config.toml
vocab_size = 8192
norm_place = "pre"
positions = "learned"
tie_embeddings = true
init_std_qkv = 0.0272
init_out_by_depth = true
lr_mult_qkv = 0.7
beta1 = 0.93
lr_head = 0.0104
schedule = "wsd"
decay_fraction = 0.583
final_lr_fraction = 0.0
train_tokens = 1207000000
dataset = "wikipedia_en"
MLP neurons of a small language model. Each row is named by its layer, matrix (up: input weights; down: output weights) and neuron, and shows model dimensions 112-207. Each number is 500 + 25 x the weight over its row's rms, rounded and kept within 0 to 999. Numbers have three digits each.
After each neuron's rows, "fires on" lists the tokens most often at its 100 highest values on Wikipedia text that the model never trained on. A number after a token or word is its count.

L8.up7:495475480515496492499483527504557463483490469517484487541482496448480503486503489506512514497472517518517514518497530508519535482541537474477526484513507502521532534534513490494459499503495494472518515473554501512499525477510501500510486507492484480530463492537505496547504488528484511527
L8.down7:571521536533530486504472477544474490491488488483496479421473523540503513467486524519480550481499463489497510502493513518543503491462462518554467548487513522494503519453527498487529445501560528460507510501514490496467462532496507457518531474502499535492544487484510462481503494508528503483
fires on: "," 19, " of" 13, " for" 11, "ing" 8, " |" 5

L8.up1755:484509534455545469486532506551525490492472529495502456478515483530529466480496510475506513518477521506518490523505511470535530504541498446509444499553474534475474514529478474508472523468514508494522490494482505494509533473501513498499557524466501475486510459492480523544460522471480463498
L8.down1755:456488484488447507490487440491502486497519458534505497522499512473470515488522516468489524529477514512493527487468504518445519509483476496470502481490508494500556508542536500489519469523501475464456502526525483496473520490489520524507451488523520508516487470524481521394520497511487507494
fires on: " (" 45, ")" 10

L6.up1000:499504468537540512544491510500479460460509489515506528516454555532478463490488472518493541459503502484454525523499497464499467517535467564491504465506511463504490546526531483513510492525480489485566512486503503507478499474525465538517490503503478518485488491501492476489507470502535466501
L6.down1000:510490516526503534500516514503502499533483525523462500491487468494510554469491484485473455479475524517517478485540518547491516440434505469454494466519511511510459488567488520542508505491520533516465516512495526478519535483518519442484498510498535481507484500494483509487480502467475500518
fires on: "-" 60, "s" 9, " s" 5

L8.up1632:519507505539525498480543520521461503515491499491496498495475455500528475480533498535487489529461473461491467493483523504534487438511478469509473511529501469465456494524526501510476522541521449512533534510538470463525497508477549504487513475507525526476510547437467493476500473525521452467
L8.down1632:518527538502518527505450484534495472474480485500524484465501534544521495526502521495472521506505476506494457421476520510485515493487494493474491514482505473521507480518515507483529480507509481507489474456526532500535501552515523539543487501495492526515508490495516498493490493472527487508
fires on: " No" 28, " the" 17, " |" 7, ";" 6, " a" 4, ");" 4

L8.up1973:503518484478497505474468566525553500483517507521540512505523468511502475500515516493491472529545490474500499550537443494480455485490497462491517503501479525507503486517511490513514491475474485503482514458487521463541550500508547512492478497501454494494501517508484484497553551499488497482
L8.down1973:551525509490527455505492499505489522540497500495521502482550490497559489467504528494526494510461531485496483483477511462457516494514476526510471517456505511480486537442509509458491503510523523545516489470537458520465491492525514487493489484498546471449492512484493491529455484491504475480
fires on: "s" 19, ":" 18, " of" 10, "-" 7, "|" 5

L8.up496:514473543507438489470510539523490445465522497494505484508513458465515471520514495480494462489506532490550514495551492501525479485509493495527485476455493484525532510542533467543545506498481518500512519455518475498516506508456455424478490498477530468527468527557524468485513513494519487535
L8.down496:487480494487553497482495520536496456505497530476527498462509517494482467511497498494487491491494477546467473512460508518491497505466497496464472525479485515481508500513462532507471528500501496484486468490519547527534504483504550527452492523485497517468500484511494518473507543523482458457
fires on: " of" 14, " to" 13, " st" 9, " l" 8, " by" 7, " rep" 6

L6.up1189:495514505508475503528499501513479554499488494472491505538504487540434513502492521475540450510496486478496527572508530501502515492481478528502512474501507497486525502519513490477502471524515501486449498541497498529510532487522513447481443542497465486472500504486503529474550497498501481487
L6.down1189:460540538467522524451515523483511498507531516452522506526501506503515492485508507527483491501518492513463453502490499444496499488488459502489477560491500517498529503460485478484526464523476494505474507514501520493497459510509512510512499497474555521544484465492520467470487472504532493484
fires on: " to" 22, " March" 17, " and" 16, " May" 8, " April" 6, "," 5

L8.up801:526500485488488490468464547485519491495489519504495523482451464484507523525539495562499540475470463509506521502484487513522510557480471507473503504486505509474506440506511478525482522526511481526516522528531501505537538497499514474509503507512490522528456490524508471511485462516512434506
L8.down801:506494474461461519548454470510517532517429518512473489467477449516518516528490470538468512468502477513534516549474514478485490485471489444444535514508523492515559467493493517527449507507489495482505515512496512517527485507533504480481556554461486502511471489504488491504512477522562491494
fires on: "v" 20, " v" 15, " rev" 12, " V" 11, "V" 9, " Ev" 7

L8.up973:488487495475527468530459505468509485476484488470470498483505507480534509505504478508519509449549489519485503530476504516540515515524489545493469511492504517502519512500499508508515459533475452434459488535529522493466491538483530512503523501511521530466520519489507499494478504502449519505
L8.down973:512531511548476487482537494533479554461518503482551508479511506520488467504506475486501500496450535491527484470538507472502497499483497512494530470500510521427518492492493539507482527499530545539518476499471507515518497483517494526491530488531504500519475415466521498484512495479537496507
fires on: " |" 27, "can" 9, " of" 7, " and" 5, " to" 5, "ing" 5

L8.up783:492488541566502500563489470504501475490477513527493515519516504524496524545476477484487506519494478549536483501496524533480497492476490500486515455478472502487531477501544507498514506518514455570475506468496478497506458488475440495487510487510507510542485463505491470474453503502507479474
L8.down783:501464460451514486466514528497477513514479491480524529489484487498522495484503518507509510464541509498477496482500515513546492501505459543491481521486505463534511519498482517568507520482487492486523523507508487484507495497503534512483479519491479524519515531525490506527459457513479498542
fires on: " of" 12, " and" 10, " well" 9, " as" 8, " given" 6, " to" 6

L8.up1771:487530504530492453519489509490501497467509516534509505516496501535481506466532519503500488499503519488454480461502492512475494493477515475485524522519516523477475498534478517539499509489473545488498556516523540501456500535502458474481491530485532471536467504490528539461470468553494521501
L8.down1771:498463500504474509497477525494469496492496494517478489460467470457516512524477502527527525495493481507497536531508493510518483512519503505479464489477511472476537467482518468477543518486515454511501458490509446521526559442501523535525502458509464480488491515522493483495518542498476471500
fires on: " of" 45, " to" 20, "." 5

L8.up1975:507532458512537522520490550481475503540536469488476511521494465505500518470486540469483555492517480503498484502494504501503475492513509528509479497522506514496477453479501486488477546492514524491481496499497467494467515492526541488546485487550497495478506469465494497535482481460506484488
L8.down1975:520528507497540481523487498484480483476497472475495498521497492476468514517497497493526500498547522507455511462502521487492480498495524465512491509474483468500476461521433503529492532478516548507506466500470527525481537531507504508532494511530502511468511476467453491521489500505518519468
fires on: " of" 35, " in" 9, " for" 4, "B" 4

L8.up1757:509533480472512475507530529474494502484487424506529500526490508511482471451509496525520518503495463473474483475526495499480489444472559505493462521498555522452518516490523512481536521524497518480552500504488484509525514528464527492498478474500492455458507473491512522504468515507519506493
L8.down1757:527489496519488508541523519499482461532450481490506509515483488519546530491534525515508519512499530501491519522494478526487488487467499536508548514498474473500497474504474485529464502505466514517473562473487507520503478464533482526503508516480456514506501475492444498446529523487509448499
fires on: " that" 36, " which" 10, " final" 4

L6.up230:524468521493535487487525519492558458531516533502503460468497499494513495485496483477520499516485513520511492499484519474513514508492496519463453496482488501497503507553516485460476495520479509522512497506472513545526498510489526441435501528491491461502508514515478505518476542560515515498
L6.down230:480528474501504484511490477476478498542489479496471478492499516429493502509517456498514497528496577477487483486488504482532485509503542485488489515534518498484500503510520488512540529505482458516480461512462521513482462519518504505450492510521514505533458501511519492497520486487518508518
fires on: " |" 91, ";" 5

L8.up2014:519532501478478524505491540531491483478501480509507510508510504501490494516505511457503470497503529501499483492554532511480545491518487502509496512530475472488513498493523503471557508492532539511464495508519473540507535481481516480492465539495524469507480472459473461518508525506464475466
L8.down2014:531523502488442504478506479494511492497490498469519558509469515494477548503487507528512498507498515500499502464502500528481500530515512473491477460485460445485449546501497500483505455496543504485512507521574488466429517520509497523541487524488528498511479480497506551477492493489447467477
fires on: "-" 51, "–" 23, "m" 6

L6.up125:493531522469517520506527481553509521452485509469465503500469469522504502478519525512511501529477532514492458487473545458463566511511478522541493496499477509491482465511458512488461497488465458490506484451508473514511558483486509479487537479497474475511461493484504543502494495526464486486
L6.down125:527454501519481528489493508506490507512484457547586502484530503520499511482497490457507463480521492467524502446492529469500508473468517485496487444495486515498478526524487498511499488509535523531501501472476486509497465526500519502476502546511514505542525500535497527513485509512466502481
fires on: " \"" 24, " was" 23, ")" 9

L8.up225:516475536488486486498556494458523475548518488487518497462488530517500518522501520525513497524450491463489513491511526500508539590496512485518499526516516543506489510471552515499492494513465545452451514453494484529475547500501504531494517515470473476498501473517504523469491519509511476471
L8.down225:492540456490522510510472521485465521505452473477503500545498528468511478509488463461471535518523498504516488518484468488489467435509475465458514490498514511470480491517493472487536487487496444516469490514523508496515499543514502465496472510523485503531487498485458488511510473506506481496
fires on: "," 31, " (" 14, " |" 9, "al" 7

L6.up2011:506497502535471465475491538517515489536501476465499524498477551474514472491531488491521506486477491520523498528477520523473490532494482489514458521491464507517473471516507493503511461510484496491476495498505485517486473532510505497480479494471487486538516547489504502550521502478467505484
L6.down2011:524500465470497522494532472487503535517537519514481495509488481543487516465497564501527450490522468492514480519496484523484465489474486505505508491482528503469535472470519496497520466479505464500492542502490530493475508488485486540496494521489469468504523448519497473524476461502491468429
fires on: " /" 24, " is" 16, "th" 12, " |" 8

L6.up2021:520488522473472482461467561544580480485501518494447495508509519450464495492508527485530501486477502503477474515474511483511488527518482525515507524471526509479480530561493502480459489454515495483483507549488528534489487508517477469491510461504491473513480501494451491469495538444498521500
L6.down2021:520445510513528496483514527473494509523447471497499524514546493475546519494514513508511481507490510502502471498469529450496524501490509519456478543473516479481512441481477509479507499525542506493470497493511503503460535493511498491512528447498519472502536488532490501469471494478511533485
fires on: " while" 20, " /" 10, " as" 10, ";" 7, " |" 5, " graduated" 4

L8.up738:484530506471501517493498478465521498494429518451479507475477544481503547535504499532518473483495488504480558459503484534478522518490474486517496505504481527501466501504526480474511519504472527534502506473494547525471498480512472487523543526458480473513517466514500486538454476469490505513
L8.down738:497526499492546478526524539470511480531514500541515496527511491486503465521461527494492453526512528508460470537472516499464475503456534531511470470491495496480462539479513483501479492459567461454490517535488480506488524485482474536464513490485518499480533518474459484476515492477492528540
fires on: " and" 23, "an" 19, " (" 12, "," 8, "un" 7, " |" 4

L6.up1167:505535535450486514511572515467522470450499559505517475491471488507515510526507495524486500476498470559485469481491524518501494450508512430477467516467487513490521496519485430506497500455517462491463502544502508503503508485512492463502510502519485498488497489497516520471475529518502491503
L6.down1167:503498491495496510491483524526496464477478506510482476498532503516527496498501529534489491482500495523472469449527501472503524504495495452535461494498468517529499469513517490529490543538520521501493536432518489500511538486497526533536471444500507498510503465518503448533446535479522501488
fires on: " (" 51, ")" 21, "\n " 5

L8.up1138:532452531480535460455496511469534490531535533501490508504483477458482517502474504517505525475472466499499493463504504523561523519513520489517511523516518507467465525570503491457517507496521519504518490488556470493518513459477490537506499527492518486466484490507519528480476452529491494523
L8.down1138:452513486495465510529483449508438508483474493520496494532491520530506475543538491494482498520558510484558526541459521484480504496481521482533460495505526464480503486530449487498487512476528468515513510519473516508494545484502506457459493489509535547514515468550473473531492527449496487553
fires on: "ing" 26, " the" 13, " as" 7, " |" 6, ";" 6, " der" 4

L6.up1620:504432489489508552509513493552512540525521492490519485501473525465525496488506499537475534501475489510476530562507504497532529541484534513525517511511445505464501463495484505542494453469451449507520461514496514494506496523536479498510472533493462519547477543507493490494520548491494498478
L6.down1620:519479529496518536469500508527519496534535486513526484435475472525526472499503540500458521518497476458501512530478521495537489514513487499509524501541528458498490501495496499503478480483537517459473458508480561481500435506485565499465479510516496545545481493474452507461482488517512492483
fires on: " |" 24, "." 19, " " 12, ":" 6

L6.up1382:523498463500514552491500488462515481530511485521534486499499512516524480512493532495487500517500466482482485489504526460479515548484473500529470494502499458527496511507475519527496475508487493485523517515484442522506490490470532493477464488482519487494527491499520490467482505466527527542
L6.down1382:503546461525536454534487513469503525491508478506487522451502522461488471503524515491498517529476500519519511515480479529499511515507461515535458475480472472483490499494532518495479521533503499562502511535516539471545581478504489463501509456480460500524505535485478500521487501488513486512
fires on: "," 69, " also" 7, " |" 4, " the" 4

L8.up82:475477494521507500475532453441511495519511535476438467467515495544505458484475540495492485518496469478537507497508569457549521507503498497526512527489485501531473496507518508497492503478495493480517506492495505492479476479508516481485476478522544491457492509494516511524486523487468511518
L8.down82:476494538516492484459478500556549526476497456510551518479479469466530529498491506462486491531517540520466547508462507554460486465490492460545467503504489474490541555520525481483500505524504519514515484447475468524502507530480531512496513512488517514525470492505497495507501489489548460541
fires on: " |" 55, "ing" 19, "up" 4

L8.up465:538503509532523471493508511477513478489499508476519475561513497498518486526465547468494492522518513482444494483500512496500470507485504513510508510467504518483515498506502468518498517508496475486524536549514560511500472464460487461519504479506514471523516481517493531522524545476479509490
L8.down465:523534542493536526496470497545472501517444490492500566489455513481550484572513498511479521468477500488479518523508521496500496452512477510516466486529510513517525488496500491480527512534566521506499502515524479522488524492486561475500504453513483472529474498484515490497503532519503496450
fires on: ";" 48, "m" 17, " m" 12, " imm" 4, "M" 4, " but" 4

L6.up1533:489527481487508496483538540489493498491478510491503536509507503481475506488482536520504503551454534496483477447498529528494529487508505478560509545481452502484487518530506501472492478513547524513482510484505467499481510493503512555490483513513461474540507507483518531524509478489506512485
L6.down1533:466492495516520474485449489499473513495466490499495512489544503506512521524510515483542455483469497525521527487463510490475489529517481458506483492492496505452497506545449518521518485473519515500482503474487478471467522523513540512503553503495520493481563520535551460505499507510503491473
fires on: " \"" 36, " E" 26, " The" 18, " '" 8, " “" 4

L8.up1385:510499508525541476484502513524472503520533549497478506514467519514451530526526485518465538470504517507459472475530514459494452482478473512532461506511503470485496495485535520501493510532531489515476483491471504527530473496489516504570529511502521465524503465475533521468501463491472534488
L8.down1385:503508534518498531444534486536479517505483481485504506493503515508518508514495480529511527505509478448504534538472506500501544498474546486497518490497449478487503497529517472536524536514485480479505458562475477474456473520518534490475538511529484525528484465517520532524479524474519510523
fires on: "|" 30, " |" 9, " Set" 8, "/" 7, "–" 7, " m" 4

L8.up1296:490496472525502507489493517522499474502509503509478476489533528552496517545495479552470543491517479501525516491505532506448553499454527471522540537508468494501510498495495540476481535517534472556502470497521483515466447453472481498515517475480460498520508481474543477501483487496480474511
L8.down1296:522500491527505512538550497495487532491479468451504519486515462471485526492454518508497504503469518484471507493448454507567446520494477490517480461525513512438485496485512486491535506491497530436492458505536575512493515488512536508487545491496495500461488514491526538501477504510472518491
fires on: "," 23, " and" 19, "2" 6, " or" 5, "7" 4, "8" 4

L8.up1596:476512515467482483482500482479495481528533557483470511482473505461497472470524499496527472527494530474507508551547474486481493510538454502554526510473516480492494470508518476486470486498506486503531506487523521466483544488514490502507448433501508502493483532498491456498503495459509503490
L8.down1596:464486505499497488492509530487441502526526539489524495513520515456485475489500495501482525491540529497476517556474498505499525463473464490494527500470486503493538484476483508519479525501555496501487467515488493490492515528502499510510469506521537527505493487540515458501515500491511417505
fires on: " ch" 16, " tr" 12, " wh" 9, " exc" 5, "ons" 4, "tra" 4

L8.up541:486555500485479504518511558542522547489497463501466488479524492493486471551505491463511491516475488501462472520505485482526520495478512448466488499503456490459495484565500480466511481531511508423540542522501523524502478508503464514495453515535469509471517496533473528461546489491527466497
L8.down541:522481478512503454472523510534531539498512495501514506543462491505471479514460526462518474487528520489516497495481563490476486478511478509482523491524487494515510516514491539522465512511502488540505519526458509492494506545513499517511547470519512514471530488544490476515479538518507524460
fires on: " and" 57, "," 16, " (" 6

L8.up1170:514495500489520550430505498460500528526523494469503505516534473534536484528483503502518522515451476502446518489490493493502482522494501537493486515531539488510447498534508497496521466486508533492477471455538501507502509493534506569472499538528517494525508444493473505556503493494482460508
L8.down1170:473488504511505455563481480494484476543489494537460514497476484467484523476537531506475497520529505522544534522493505510484473501552488487501516496453475481488513471475445489498483534525491482466483500490501527474482541488543467491516464488446523461485543531513522507521471510485510510506
fires on: " of" 35, "-" 17, " in" 15, "l" 6

L8.up90:506542513485483485512485497541487543511523520527556468474493522498502490528545511509558488461473476503518469585445489558483476470503498454500463492481516517503506547527489498496491483530554525498497511466543512469508522475499510458476508475464503500508512508535468499531529490494495517489
L8.down90:479458495472477453513491507539486539501515514530493495548495507544519480502499539475486514467532520516507485509490539491489485470501555495446497480531521511501479494515451513528485490475533531493505495482499511527526512471525470490501523530491497511490486494523462475505504510497532474498
fires on: " and" 44, "," 39, "'," 5

L8.up930:520511542540516479474546536510480475454527489459469478526455516494467500499493532496479516521508505537470453521508473470545527551543513555497495517505513490475465488453549497553488494490507479492495492475464517506481491520498509483535481499541499463490482520482521503474514524477454519467
L8.down930:509521490502485507503532479521463481452508500506534463462471521517485532493486484494503536474486513477475515512540494498531521503458509467481475484469522518535493490497518508479524494494493519524509429534501461560531473507490505503450487459506504477519518523519491473542518526481522506520
fires on: " |" 36, " No" 13, " Set" 9

L8.up1224:491484518556535491589524478493463527519497496509471496462475458527471475474494504522493536467476481463500508462529505505502499500492491499553508486548505514535519518515476480521527524454490491511456504487485495482534505483493507485541519486556535481421453541492519519496521526478497485492
L8.down1224:524487466516448528557507478474519522522509484491540550552505459528471478504493497542490539502535492523474478533498513466480480513513498452529473519468494453479495518508497509526488451532533501493512436468501503537491470511525499483499462480508479505505517514508532493520531487502452464525
fires on: "ing" 10, " a" 10, "ed" 9, " an" 9, "es" 7, " show" 5

L8.up1119:536512512525499541524468516473496446480503499495460501491458511499507504549529528505540546481488519480486506519491503516467543501514509505502505489508478511537537521542504550501443493507492532469507483475481523543496492512494528500514473473489466522498476502458471487500473504502498440513
L8.down1119:496520502466553481487504513493521507481493504502501490517535504489483495432502497539438518566509482511506526440499442503549498516470442523526472481506493504479490506465550494515499464515523492505484472514480517520519486485474540499540503495495487483462524502506518491469475489516498497486
fires on: " pr" 17, "-" 9, " most" 7, "\"" 7, "19" 5, " in" 5

L8.up1272:498513493466489497496487465485511480513478493501514554514471512499514513486506481521515487534487517502447504498523502494536478496509510475459486483524532488483470492493533507494466522509485502442472535530526504538520479533511470462500473478518495471480511523465501547530469482481492537485
L8.down1272:511466476468491479533534508517524464473555517508491496501496502502523508491503553488468505462537527496516491477489478500509459531469474510490494503521449524476481473452531517489532499501455529507469529499522526561493501515499525527512494505504497561540481467505532490539495496480531493518
fires on: " that" 47, " which" 34, " had" 5

L6.up1842:465497470498492489456485489506499505491512500492457534529502514532543508481535510495499438505504513475486476548525543479486539488512486476525497485517480491494472471498517519534506530471453501503516550493510476530500514509560505522500508492495506513552521486508525474486507481499487496466
L6.down1842:510490510544538506501511512486505457509472505516460475469465493499495489487485525482557547513474510514466492460519511494474498523512482511509505486522483492501501484492516486509515482503510540474493484483488529508523519533467558533460518504482537488550509487533495496490508472531478459493
fires on: " as" 29, " under" 9, " by" 7, "7" 5, " originally" 4

L6.up1039:519543496540509450490492479486490480495488486468495486511464529530488463491526474499521441521503499496506501505522468520529468491514475517494490503476469529485508489478496507499509537522509500467494497501509518555522484518484484471487511497529513512508520519528495489539514569477459470514
L6.down1039:489537517517428487489517519504479534513509495517525487497502475491461544491532520466528483548544478521532497447453444502479482482523500479506524473503485418481480492530513482470507508546505496549499453518467501518513521524482512513516489475500474507509490497521469484483504499511512555515
fires on: " |" 43, " a" 11, ";" 6, " 2" 4, " m" 4

L8.up1057:517471531498450517516498499503475521486530485525540501477533495472520495516506491508490498528510493524530500537493488544494505526483468510508491493459474498485504513514502514496492472480498480522463478441532495480513472488519473458513508477480487524465510497544480478514527497519507520479
L8.down1057:554507502469493522520535505524476453504467517476464509486495477517490467561490445500502504488462518474466507474527518461534452477514501483472507470498526526501489539528538513469500495491506538471553530534503496536513487526534534495509447526457483502507501529461512498500518521488476452495
fires on: " and" 36, " to" 19, "," 13, "–" 5, " were" 4

L8.up1605:494488469522510481466539499546538458505514526503476458524505502528482448515508495461523493510508496467485512481498488508506503531498539484526522480475509455518511492512469477478531498504474513528475537502483490493477485524470458511451478570481491532541486460515490489449488503506478517497
L8.down1605:512506554448546536472498513557459488486482522518501515516488491462535521485463446471487471466483536511500551504503527511499480508531502518493492506465493492452508483510453515528506537504573512517504495513507504477471498461482500469482505500465466509493501496481508554488528507497480510487
fires on: " early" 32, " to" 12, " of" 9, " mid" 6, "–" 4

L6.up1177:459490452497497494529565482529494549558505539518488489524497503515509467518502493491512516465521479538481530509521504517525487540507519464545529492530494515494499492483500527489468481465502452477537487476474486488510500468472476461513513499535498532505507487490526500476516487512520512469
L6.down1177:502532494494493503477523466527501515518459422514529516482499499507491510493484501473500537475509492495495501519454587473488480439531528492518487489533485538481474463498504483483560508488487528493492536514490491505435515547479530484517496479511506526486511518533507499519466539508483448517
fires on: "\n" 40, "." 19, ")" 9, "}$" 8, " also" 7, " |" 5

L8.up1812:525491489459524509511523517490495470494498530504520459496497519478482466574501481471520473465491493506512507498533469522512507506499532462502416474496471492497482537491554496515470526533514500538501482539478471481505506488506465536505516546517537504498507521447510518484503528518485478525
L8.down1812:438518477512466517485500480521501535515463478507503519484477505458506497505526458502495470528573492518484522461534516500447527489525519489529467501492476492506522534465485485476498506522530494485485490513510496527495484531493541480510506477538511521497507451478517509470535512491490497478
fires on: " |" 29, "." 13, " of" 7, " Set" 7, " (" 6, "ost" 5

L6.up213:497481486488494551492484463491490538495526508485480514481450506504504483469538486465471522530452522485480508512511462524497488511503508466494502523484496488502518493542498489490498520518516478467467505477516487526528503456511518508514533543466491505533473456483511496526471483499493534463
L6.down213:504534474477495474491482513460513474475509523529491523506452451527474493481463524520507493518542514530511489496506493518491491468511491509507499500522495494494491526492519476496512469501448524516501510477559514490518516516479479507504469466533474483524432506481526503507491515524555545529
fires on: "1" 19, "3" 12, "2" 8, " U" 8, "4" 7, "0" 6

L8.up543:505487494495509525499503509470474482461512491531493473526519522510450473524510499490459500517432520533496550547513521507535502457486513497485540513504500514505522473550523472476479484448529491498488460521500474508454538520489475508492514480536512493555489489465536501500473493472524464462
L8.down543:491527519472511519519519471528515467541495450480536524511498498470502496477501481534489500514518446451491466485494499556471491508494493461530497483506525491489453480507507484525519470500464496513527519476477486512472546507494563456504471467502506487466468531531494539476515496484491522566
fires on: " of" 29, " with" 8, " R" 8, " in" 6, " l" 5, " was" 4

L6.up1877:466491456481483494468499509487485492518498472473489506479457499508478493567535530433509516512525523529485526527493516520517521516544511524498536529529549509478430487499541505526502508494489513545516489484507527523516455517483470500511510514492518481502484489453509476479517511520476499517
L6.down1877:470515544487516471467473472515495489485526478521456569508526546499493496454470492470512541478453498471538479525490461466462495498517515454519521520520521490534482516484503452466517482521496456486515477511528524500478456502458503516475515549490519561516519484537522484541493505487485481509
fires on: " |" 94

L8.up327:481472486511518468524457509461482487506542504471506518514479483523457519499472510460522535537573500499484446475514520502506535529522499524501540472488481492464471470523538505510527526533478477507561445478461545518508504531516500550529533503521512500474524506467488509489487511506458513497
L8.down327:502510501496512511509453497479465529506502468488493501483523495504497481521507530514519502493506509462468510504472465488538480501472481524499486501491493479526473532498497574502500516476491506509504513492501505503500464509516507506516536480519507490467490508477470484465494501484486486450
fires on: " |" 71, " of" 10, " " 4

L8.up466:497477478485499459494503519508475501469494492502484519544482522519520474485510479496533522505538531487522508523522499528483440522499500518486495492485520547497538503491470507501506450471482489496483517516501518467503526512470535459450524493459520520447441518537526517469535544523491508475
L8.down466:537483519482477498511507480520479477551509491530482484475516525486528467470479508497512489494469466531521464483483530476524536491488513490528491506462506477503491505483486489511511505481498505559511478512523485498459508470524508473516502477520480467482475528515483467550489485487445449525
fires on: " of" 35, "ing" 12, "s" 7, " ed" 4

L8.up731:457475455526520506470525524483447530484509520495471496528492448537467477529496503512509470497483534491547483491487536530529534515503494506500451527503497488516436481508529493533511484470470493515506508482462493530485508527502503487537543517551488507514465517501523534470498511450521503503
L8.down731:496510507520531500501481525515547502492537466486489482491504549469488509521531504478485517519535487513504528486522477501531485451484492484500486461468493516493488475570484508433484507496530513492509514519476499467505509509498518478526486512455511430520478462549544494538544529485487514505
fires on: " |" 23, " 0" 17, "ial" 9, " 25" 8, " 7" 6, " C" 4

L8.up347:495493521487519473504506508521472540521513476500495470487535525500505527544467509552493503531471490477521502492520562509465535507488500479534466548518464495478505481513486493486490521515501499474482469445502515516491493472521468490509543527481474485484482533487529496511493506515465501513
L8.down347:471509487487453482507493533479503472428487504502475550487492467517505464499535487488466469456523527499454512468471451468536514497485511523479556464472538509528510465576449483484534478485476494484492537492503552488450539498494512529492474506464528510484469528497497502518474497517490512473
fires on: " as" 20, " (" 14, "," 9, " P" 8, "1" 7, "2" 6

L8.up179:483488480458474485454475513499506503520526508473522507511476529460498451484496493446542449479477491489480474512500527518514512474510443453528510504495508548509489501541465489523474499434500535488524499529526522549528476494535529478473456485490479488446502479489533527483433516506513536525
L8.down179:478497526508546480463513466512497473478475561537491497467455522472471476504491522558487493498495522481503517531493458485479512511463491518518458462491516509539508496488511519517520499517450505519524452519506512480453544464488488504486472512488484489505488510495500506496494533468497514523
fires on: ";" 36, " |" 27, "ale" 6, ":" 6, " on" 6

L8.up1765:493497480507509491509495506491522547489499530493503492487517459480530523483487474491506478560473479477480483523478524515487449543514497501499562518534508488481513480511508508509499491517509516521478504511507505471526532497528503535506443553576488490464476492491486453509481462515482480472
L8.down1765:498471481461518467456516494522547503482469509474454500524524506513511494451524517484532484499542559547491477482517503497481472519483512538482470488485504518498434479498474480508519539467452565517500495509494487506489511518469518537522463520496493498453532514539512519457483513486513532485
fires on: "," 35, " Mar" 22, " Pen" 5, " Mer" 4

L6.up1411:548525456484453523501495459532486490514540493518528438514513483505513501511490512474473485522511501493518493497520521461516511511537510484473473507469476502465527517446488526457541511472571482468482501552512495497500512486482481510525512525470462468468494505475495495474513502493480479524
L6.down1411:485492493466522502489501476482479546513453476540480503492501464472470486490503505527493494492490506492473514471504485495529520495464419512506509519511501495468495521519469553507518484490508500515512484487494555505459460496507502545510467541526532460531484499462510516548541503491511482520
fires on: "." 32, ")" 8, "e" 7, "-" 7, "'" 5

L6.up466:502493472483468533497486520525508512469525456502521500507511510456507508531516488558527526500456522534513566521492464527494480523462531496463496494531558499481544523513516478515490489510542455457488481480435504506546470494524513491454490529485475508484489487460508524468526526504467491513
L6.down466:476467530503522525472509450483456500448505476522491528478511537513519471494494496450488495501511513514476536520493491519503486498486549494499513556484524503472512506498519480490512468479518559472465472529473515522515489505447488461533473489485511546498488485505515527464508524500517501502
fires on: "th" 30, " first" 12, " final" 8, " Grand" 5, " only" 4, "irst" 4

L8.up902:490492472517549487516466521520487512485506451523503486494475492464497512473498491478498504529519490531550475452501493479517488486494470473512498478490513490525523538484502504471490491553485505500479515489488516515506546499473502503469487520494500465474549488446534528532510494521470494490
L8.down902:449494525495504528463509474513491429473482521511516503477518523536481474479566541578472490499495522518502495500486522516496484517483482543493474488537498494489484490531524538507492472549487542528516498439520457454526472524529494491532508506522448484518516494541514481512479512501531477492
fires on: "," 15, " of" 11, " as" 7, "ong" 6, "ful" 6, " or" 6

L8.up1577:522515476500504456462503486491511517477506476470494512494483491491465514488564477501534542468519512500518526509454477527556513493525500500509473482448467516510494502500524485532534494486506459479503458538491498486491500530481476545497473484485486510575453489452470498479522473477502512473
L8.down1577:519504559507479553535510509495421476515538523536463471491533476509506501504494515531471476453496497483511500503541461510450508506506506528495507467533525514480496468543480509471476501507514535513481526482508477531492523451498481477482511546506515484459530517511501519506479514507488430517
fires on: "ing" 11, "s" 10, "'s" 10, " with" 8, " and" 6, " its" 6

L6.up418:507541511525522537541473516516528540485470518480496515492498498475490486517487502499501505516516498515507500529525531473477502539516477531513472490535502526510472541529435502479484548472497505495512455470524501517473495468466478486456566524524498488462508542512504482497467496497516504494
L6.down418:462553456506490555490455512451534519527457496529489521470513468472492526504529456504522490477485476505485478486532486513533532505517545486482472461449490470496505487522504524487482520551534508547511489498506525471467460465488488512514507487504497492522477495499486526548531547497546524484
fires on: " un" 17, " (" 16, " Un" 6, "(" 5, "io" 5, "ur" 5